config = dict(
    head_dim=64,
    norm='rmsnorm',
    schedule='wsd',
    final_lr_fraction=0.1,
    seq_len=1024,
)
MLP neurons of a small language model. Each row is named by its layer, matrix (gate and up: input weights) and neuron, and shows model dimensions 128-255. Each number is 500 + 50 x the weight over its row's rms, rounded and kept within 0 to 999. Numbers have three digits each. A neuron's up and down rows have the sign that makes its largest values positive.
A block is one neuron, or neurons of one layer that tend to fire together. Before each block is what it responds to, as a language model described it from the Wikipedia text at the highest values.

Second piece of split words. Word-piece continuations right after a short opening fragment, such as mo-tion, ci-vic, li-me, reci-pe; also blank cells in wiki tables and final year digits.
L5.gate64:449408488435463488442516432562577511524535521518508507473546486470513517540506503403568543475413441551556432585471466515484436464523469497512531543475551462360508433526482507570481386521465441565429552546590410511540565414444520495466534531369598505485492485496472446594541457502468464455504555456553556428551547531559437490494452460452457489496510558429450540496408530521389428475492
L5.up64:492558561534511528484481492471546450508441488456432512574529496527549431515498483573501432442497528557498500568432597412537553510472374514551476483533614497681508506520567463447523531530535517442512535455504514536544554527477599532454488407373492481445386493463530525516546464493567525494484537465458448361521431441497563533459443510519477484563453434535481537425534485487456499478488
L5.gate148:512532541540560480573459413445439534507487484464492536572465419535577474465513570555455561502441483539436628565408445514501534533395478495487565563551461509480478549439431432467475524576526531474428509488437509477426593513423517595528439506412473533483408490513473482557428489529500540378518548487436478478441453565521495431450439494437507559570519524577584522471502455511495611514428
L5.up148:512532543517549516569498436475562553405433495504453536469444530520513478584459428488501538379575515442447551448461527606489511487453544500481510487566481678607455582471398508463498396453593417431515484534554396429506521563452404572476470495446513543501454548486480523501484483480419483389516583481464506517522492555510502472547525482490536559589537484460542469502611470476570526517435
L5.gate199:482533479445485519561474391483444481536511441452430540461515547479494486465535466501429500473494464501406490505417451526576523456449536395440562459557413620548436577499492410469473522508484542506462559375492524569377484439519495546440477565449497509463422458464530623641518528497546436532498513569549509497503490492469517564494527433497490481520452539514494500400441459452511487483429
L5.up199:516482497463531491528462516459498473464507490511473493526511531481464479527542510556471499406451498486447535454381481530435535498545478531498591556565487583605491540541425454526480485544508565511444544401537457438486533510451478553500476470408619554435466532485528527561492516517481449474468510582426492577468493563520505532513597422471428471494474494479533547474489481485491448463496
L5.gate205:564515540550425512572482448490517599588552530522511463504539562511411572562451550577459540487561549474437493519547473501526535572555445500462441551422586573553493470477514425578473495570527521507456548457446571466445533538521412524490489518469541511517435466531534471567555498544545524538420498524457528420517399490476499538511516534513522512508585538479496482476452463347500554418479
L5.up205:489487511490499511505432539500485433519534499487569542493502484533583464577449407451471501472419494554471574588446447464432599471516525517433604435499498500518497543484574513555527515613433504534557517439529528487527511424426574595457487515516460557413431593458494472549506540361461514381486502492484533473483543481462527517435473533475586523484429511526461497481452486501519512476481
L5.gate214:554538581469533476512493503464587523510561470432497499570471467481511513525533483454498540455488509534587522549440542458558611490559481547361540485506483416532559445443451385364555477517555474475516553547466514472573607492437607485477407488504513529433486520485459465532567534455634518517604549481468488530582529676518409442520488487504520445549472491484533549488515453529433475456508
L5.up214:504498547511439549557525419412422582577565430533524538517575514469554530462492449467498478527487408487477550499491420529526519504582531501436467542454410448527601496526542484450533481536510521549445561405445601553501540366514445463560510597456468473452502512501465581504557489581563576416483540460465449526455444478430527532501552496422548467504536505514663558511493477481503549380395
L5.gate365:437544468530432518472447496549509575555476567437327501485413441559537547527560470550578450558424524474483567501547595559457488474546454560524422460519530530472435586532539568560484478432470512565541493433449515540524531502505620547524511489417500515534426438435483491600569493492512407407442578442543544499449555564511467389437445548538525536493567611503506574546586554475506535501475
L5.up365:547533439515504499505470528526504502436531417529581569481548565498585519596457586554484560415406473569609533579495489502557505489501552527496540407442419525472536503501434561433608482513507467529461503503530442522509569480498441509494486512489508493437519534467559361502493516520438571508467542479446468432567565557516591561606445494462544474539494444404494537433413472483540549549499
L5.gate414:496540518562481512580465471409513440469471462525525478449427471562517449496431437558469547514533464505523473525496492416528537525487497450538500537555487472460486461392432553487540534494407509555520528522420521515466431467406476516446569531430531445511480492472516485636583563545546521474465453498575450509483388436461465530390464455497442520553496536527598490529514561484495477410457
L5.up414:577528494506453509525528535607513560547505468475472559472567536525521493595488464484529503503436565401508501511538499503557477486594466543501557563386479568631485567595531452520508440446516492468537527419564498480508533597456378461491522544507485537454598544469471565522508463577505543454515431450451558449507469549478516514459502451501517557499565543520551568450512377460427414467499
L5.gate554:492522591565490503541520460532532492491475480551423456538562469509527535539515456569423564454443540493449598540450487537538585558560484429438537442590480548461464443564481434481451562482429581472480563472534547506472504521473532569563452479510575543537499521446491600565565492490567506340527579465546438458465429552435596539462453486497517520617540579532594549513442464456489542473442
L5.up554:464425466475493454604381472493623477631506522461424566470486508491543540560487461571475452487432508469483475560514475591516492368486464536451530525532438553464500473532511441467495461553617495511499456500488545433503498590511416538576581438473584485446461501457555467566492466545443513449467480530487535478499431482518448513529535494430542474504478482439562594524405434503485590408434

Mid-word continuation pieces. Fires on word pieces and digits that continue a word or number already begun, such as pro-sp-ects, Bio-S-hock, sub-s-et, 2-0-21, and cells in Wikipedia sports tables.
L5.gate234:575628472545530496556441465478510683498543452521466471501550429482479497553532589567524441507511426442515459535561454549552463509475495480491526434391473469551542520465510459518564483531493444559494509516508449543542367559533487535522363492438532515497469434461579527492578472538460491528479487527431428500519512526555523484497441421492430562504429383500584591515471490487471458533455
L5.up234:515508480494432574541453457560567494473408528560463509430515484492552550546525457462481534571539398461516355406552565522503478552391492526507463496485499442542450533502483515490580447504553421438554508557538448589507483524516482471599552559403545521570512434504495549489535523581495429492565516521463483449510562419554500442509618442532505619560488604405505524425586498555505464570542
L5.gate235:496549562608576470535448476527623482538498423545505498473516489539534588484516543543498584594471456515541560508480513481520483499446490511397563459504402425403406534504481532552532569475445455608466429431398501477576469439473438496469468456596514565563476540622487447500441514453556518395537511442458411488479544440533458530456527448548495481535557507497469575420413493488489510478553
L5.up235:533499455501565445575608506456487530482456521540542485590517520564403510480511470443577421500477498483474513531527449569509504495435497607562498535430462500457435515488477484472450419430487486575526547532468520499470596502543418443465469549456528460638480524520458455403462505432496490458579501477541483525593563472428555526529457481493532531510586494396400495444429583472458490475531
L5.gate339:517531557576561510493517526537532563598439466510521511486581457488489436566494509458460543539562438443485437475509514532506514534414572504498472417496396403563506543504482510489559437469460404382581452481443512463496442418551463489497448446413506490538484430492509508480533383602554444563567486520443407562484507612546435515451478492534517429619518509481563692577445495430513479479465
L5.up339:473486537475481478451500443566609517478408524551488482516581545528591499564464514541449521519450406526511533460533510543484490521490514484492487466441446474460593475578500468576584398526395473555531480488499430436564462430581515457422533591468470503562495457535414587452538488577469463510522442506533497453448546437532580483496433382549454509490576521483539542544477477538497452476424
L5.gate343:559564575602605440521520507524525545479477453565520522474482580545525425556508468451467472487502586397544476515503525507490545566574532517564507573398446540511512533537465594458526469470546477478422469512486380506482581570465488542403556484443488509556537517566510560476430463540607427465553438477470635436619584501599524524483445513528561470552572482504469450484487545449424512419504
L5.up343:548529410485443583564463513499555419453535449466506496540484542507451579550509515552517506513455564562431503509507484487542503523478486506479498517544383506634515520481560511517565500589461437529541494486519540485452529452545509500496446535413568412570442557522533446532526360523431526543530529367468527510435461602479527483451480571413577527461509538510523465516565476462569382520526
L5.gate389:549448557552504566510406486466526502547427564541416455452511557499459496535499417514481544545472421423365415401519562438513444525445450552527463478426453474556553456542470471499551457500514465423503459480491487503528448482468472559455485493417507529524495457553509584469553395528567476469623418558387468422544543509626445513454542521446428514593500520398519484575519392470552420461483
L5.up389:520529504566476525564567492520466587574482430502514560468544556511520534518520471432465452474487406495516364549546463559428471543506399477541515479403480526576629507611503440496497476538419437527426544428524571490529410353462420536502493517556470442497603496516456497429498421515581473485513545467448538480467560498568501483435503491506532550532506534471560570492586463485489392460394
L5.gate447:485528550594394525485515410523557536490506474505483477551612576517466465545395491402453526548553499607472490514513516578465516503499462477463537532446385526483526522472538528572567397564503386564563514478529498537516472453563525465487532564474471441559532477580547448416466452617529417463539532412483562489519466529511452490545404560515512541577532545426515547472556533479489418529484
L5.up447:519604498543631515553506493479530520548436507529504509431482505524514536398542466604461552515571432461509554515512478553501459515410541557512492502475440467550523452489378512504492463440489498433514479527378520493595461497496427499497425553442442471578477517505476467474488457578462552501534469488359509388492575477554485521445501465505573547585523442447499569614544449532497414528475
L5.gate540:597623435528522505545472455435573546460509483535527449475473506496548539517505515520556591466530554487552493546591446489564480546544409510557476507451438494476435436456451476533526461516501487502590479431557508607471518494491443460439538497413465469579568543411545484585507460461455502417515471503486445456578538544512421450533503475507498581460571635448405500500555385447560468527465
L5.up540:469569461435449513500534499523539504557517486560502553595443455509537505563461605449557461523492476526454483465508458520492437532462552564378556528493495572413523502456590528549647515526518470457471517456479486513546462503543571481489415462605496439510462567551527484559461474462481396498490437492530540540494539455601491515499429587466603554560496471467476525427495541438569554592511
L5.gate577:522528396474589450479514396445525620467446481472520436509526414543481412562517526483443581442603549477527494510519506642551453441480593525436484484495481511495441404570423421493444441535420443517537520511521409544462463541548488438470541604493489490565482446470445500476495434538512537556631446560442475575548496491479519383534540472489407443530470538566478493493532567494432505479465
L5.up577:530517497598575572483592423412554504487447568641529530432583591498527518473492595588500473559607523443457530432536546500574481584534504432449511498532537456585567571542572425489516460525448448432524424506501406475505418537525511508505441489489502559592477523465523485391482389576449463483583526452453485507447500477532488565526473469519595542511474395530565519408525483471522520569526

End-of-row table pipes. Mainly the closing pipe after the last number in rows of wikitext sports stats tables (…| 0 |, 543 |), plus header cells like Location and semicolons in year lists.
L4.gate211:591576511409532494545476388530525511544520568536500475617449573539578517543503550642511463454520476445523529492511553458604501474614519529370551486494509488481574475501463472539521426490496530525459513465515467451543579501513504478520521466396559504461498562557432485401330478493522518433477469514578530518532432507467528527531497562455485515427538473562467535537578525524459489433541
L4.up211:521554472498464533485470557453556444540463525502463547505641545506412465575485506473470486395516450548572513544496505437567538577466474493452519575506577493527475498608460510509566422480449483574468485533553485486612447505468491473526480472517598520603537579564485556526518392492478486566598438486443561515517509513574525543494570547507466566482523538524367501486513534508454455527585
L4.gate327:552554435483484475535455543440556494489481467592507506520562484565480441613404522465507518503456533493492495511529556494572488456540490507576481525504522524504492574528421492470543492476559436555519520452496444479657632452499473460548490533508530520475514553443486480439462489508449554563498446487484509536538383487452567600503443536494517517430425493521395460533491500559521399512550
L4.up327:514462538483445465494468519508537568528469521538449514623563511543452467511439529519437414569507519489438544469536470416582542586473501456486519429567558504560477465512455637427526500491522557511483572457504440415525551566560460504530486488555493465506506529541447516453471462527415462529500421458497545592463502479442630491432503504426392604499491502444462432486387532599527462521496
L4.gate683:530507504429528449471504520542511515505463543580470498427503520519487513486491452511452428541460414453534469483407620541493453464478496501483493558497545632417535476530472424539488439441456445480554430551582429605622448527517487489450542461543568557656515497519511520390475597464460566450501427461482549439543545505486517504490660564503455438500509529503413426492597482496484449570536
L4.up683:540418393517505473480624498467556403551539458447468525606583511476522560428481464617484508471443564506509498465408521487650492459482470488525501569486423467518489540541508463508444500524536389480510509460580547456586487505496478487532459454531499489572500557505435544499441503499507416504438569395533491512457498536530505565545516520568504517465524459475503555530469492551543470477518
L4.gate699:525485442484487507452532433515571554468514527519436464581554465516447530497502538559445435503517515506595528497512670508472474513495463495487490534543432569489447496419521483433521522434467477533565589545564470469520512459527532504448547543577478439490488498635492549498512530528441481525492456496534539567542448397490614584499459478491479441489523572491465414488454543521522444590555
L4.up699:497475462491525523532492440505570563365559565514377520535556504530499462571441436523463478505472449437509542484551560525531471508516538481496513568482523480507530409499531467446526522438449495524485560517521471479530500571486471494435517507560422537567514491565536457477522612479499437597496506500499609576535384443516567526494480503465465354450495591445441397514471563471506472608508

Paragraph-ending line break. The first line break after a paragraph's closing period in Wikipedia prose, usually before a blank line and a new paragraph or "==" section heading; rarely, word-start pieces like "ex" in except and excavated.
L3.gate423:420534472539533480466482534456467504497518528412577466418512419474546486576488531526548533564432429458445594454509573494517511545474585551541522542481604491441431542496432448435475427511498497481498461570632431448537500452506518504452510512522562462519395541531525489471489478500536514446632427469496558471542508528527471488449432550510478497499398460386464457450416484548501423564421
L3.up423:493458531465456461481448506567439540451492575610560477442542534506522462445436483431589421460438503560520426438548476575541491535528540475478486470504588522433501453564478488486494514533523550537610600531558368528505495584462612552512546497547485468592508478456382558466511460544509542481505450464497648548551538518457427548566541414533487550512479532584558427479504573421449504502449
L3.gate678:546514454392471517492558517545450462400452537570518484533587616565472529463511395522527500405507531544514556518522495588571508520463494549529451537500547565426523464548495492494519447481565442563472582368531526533585428524378475452522565418485460518566516493515430466484490520403466497484444376529530520601478460485505549592571514498403478498515590475507471392489444563483554440491548
L3.up678:553575413449466531524540406480508484599497541486523471562539564494625490539435508476519575519428473510463475504590430468541476483427555456543477390520605579543411573487523526568422532488537434486464488553479582445513544436600458557572447519562490409480471499528528478515530454499521485443516589405588483471478496543500576432520559500511528524471531588513546469494500352478515553623478

Article-start and year digits. Fires on the "=" that opens a new article title after a blank line (= HMS Howe, = Sea Pearl 21), and on the second digit of years like 2021.
L3.gate547:554579563489393488518529426463451538519422567467396527384477536475435488557471498398518530382515520603521491464487467597519540568506441510506342595406485509487545453505527444503497423504451455464512521437433543498493500525440480404400493427514470509536436564478456424554511521460512484500501412545578559479496503515507492466576430464462463449487540578516474528563552482477471463528603
L3.up547:478576488337465413445458557491509545491471556554395468458485511531471531574534478520531457465438507531490474514465600512559529530514545590512558561565468528470493467495600409431467330469454539544484428500548492509545530477397519458426538464556531403524490514507542489468546490604496530493498532521459502528506545485530548520437481655453500517444474529437500554491485574563464416498587
L3.gate595:444539468367492547560573481497502533581520589419454492462487542527491454549436493468519497412526424540459470571479512576478536543515565548491597491512497397416515416532504459557456416438407529510464486513463451528551442586501551400443401476528425470514442539457515477577465516545474553475473418465538477557565517526523498584523526553383419465481500564442510599631528490477523527486558
L3.up595:478524491449553410548456427430541523506448465526511456458530489460417546490483547528480488414585487495590496513580502538565432514446532528432495574385489526494554413566517484537523391502423496483510468439523528481543500557469542400454515435546544416576478608489457520468473433470546532453425475546509476525420464506500544518541473502494430430520473536521554426518565400474401469484551

Mid-word subword fragments. Word-internal fragments in the middle of longer words, especially the g in tragic, strategic, navigation, plus ment, tur, iv.
L3.gate132:500516447529524504493460518477577428542579492521580483524509400497528517510518449477490511478504583592540469526470460462473512532472517529454554380484390529429488484506561440572470393470472414578509529570539529523458468387487555471451554495583539432461377465504515530496418588473541464585507538393495508524475515509518435504452445510433460472477540524468460393558474540512459497544539
L3.up132:487509494457613505574581432508380513546440485521451501494570531525508603553530537494510431440543435495442523445478586511484577444511475554510483481525612515446550464465551472485443496460518495443444570579573495619568486515435544566489522519534457473551572557482449439417467491529589560557455485460551537449519438482504513508514421547451497547540535490465529486516541605521551576516564
L3.gate618:517467468509436489451449411452426546466485596531521524572517351522507397431413492439524559445568520541466532458513551389633545506411490473574514387598519488581541526476437380502468423484510558486529474495473473406544471459529570510515458492581454489578511495549529507527435585507496489507483513447511587461467524527490524481519513487440501582573536490526438425449502419503475462474607
L3.up618:410453450514392519500488382419478487511406493523446537532570488507547474508479493468413429504500499594482538530506510458519496548372517519556538397495561506563612466523452461547452509390526453564465473499500464466526509456563579539620491500601470438592554561587514503451489599453532399537457531453591461468497438482482486463500454450498462373539562497529503478535514525460525533494547

Markdown table cell separators. Pipe separators in Wikipedia markdown tables, mostly in header rows, typically the closing pipe before the row ends or a final column such as Record or Total; also the ---|--- divider row.
L4.gate322:609479480497610488494495523488562429379445479488512513497490536462506522430564412526529473536395475406522544573477486455514528504504532581482507473551476515512528447544506467394508540423515518433436569504494470423608598448553523454534475581517508421585567497512448586508446503505523550426524539476524528575435470445487510559449425567477463543550513439499499587520540616548525417456420
L4.up322:530434545513605408495424423538524466438497559505440513569508513477548494465536406546477432511409464538547499487548503444494500552506501536538463464550530443490514409516506466416528547471499557433523544506527451483570562480471622517530475552500549477573455453519482597459433451579531614559520502485537590527485446446485488540459432654528414495549491539512440482457437560537404462510462
L4.gate349:549447445429534496473536523542503444484484446451473548487569505472474519488439457480510544501403590538515410540503589627451435496362522554531516453551382494533522609454582491462563494459473536569438579558526457471530492480445430340585501427462562568439468528480490434545534529520458453531433448506507531526527465398505476460559479493528377428493555466553399452564526504486536546500524
L4.up349:612515473552557572499518508489584477374454492476450486549444500536500441563417494535433441499596447515559567495433457481497565503501474513521438522446508434546429439479544479502484493427551515448466447477522527475476537571561577529481579590559498558493500453517487547602469534544552613461417591573447538502504512479469618510514530504497490421481506417431535542560662395473498485449477
L4.gate545:538519444579521483480471567496559327465464616546477560551550487483537577497560421513474440558465481491607531521387523460534550464444400543403539497477509484504393453477494474515479498436541534459494423463515387430630580499511585538525504548523498550490516531575457570517504519508520480483539502477508561505500512452510526587454564556502542457581551473459421469541519438465487454523476
L4.up545:621571452429464514554606557512546483479516386586488464505525500500430419427473422514584542407481511485485539509534464553496549465385543520522454481478464492481463554510497521487610598460486452531383530577528514437570542428620526332483574509473539448560547405472499545367486458451490551426461544549561472527550461504481599528549478481543537547542534457542503512493459476518455450521543
L4.gate697:520487437450526508475431545512527495511497547641508503433544517498517354479487469455584459507470561544469496609540424521506510440451475527532543500506526375519541442483456609526433453442501465565512521510572425474549547503487470358528474476491538551594465463436471564513389464400517481446496445571557539491540442465527463548484567523500432501600551476521461498500460451538550448507552
L4.up697:517513514596440462548536449405587542452443523434445490517511473476496528467519548487428466521449532568562493510497528486524485472451516499514471646576459416462503394490553502593547556436516470505553480601502517505484481374425563537570487504473519520489477471528453453496468558501541559395491482596420530514513458504491448493577548555538519498515405490551524449449548523506498479525452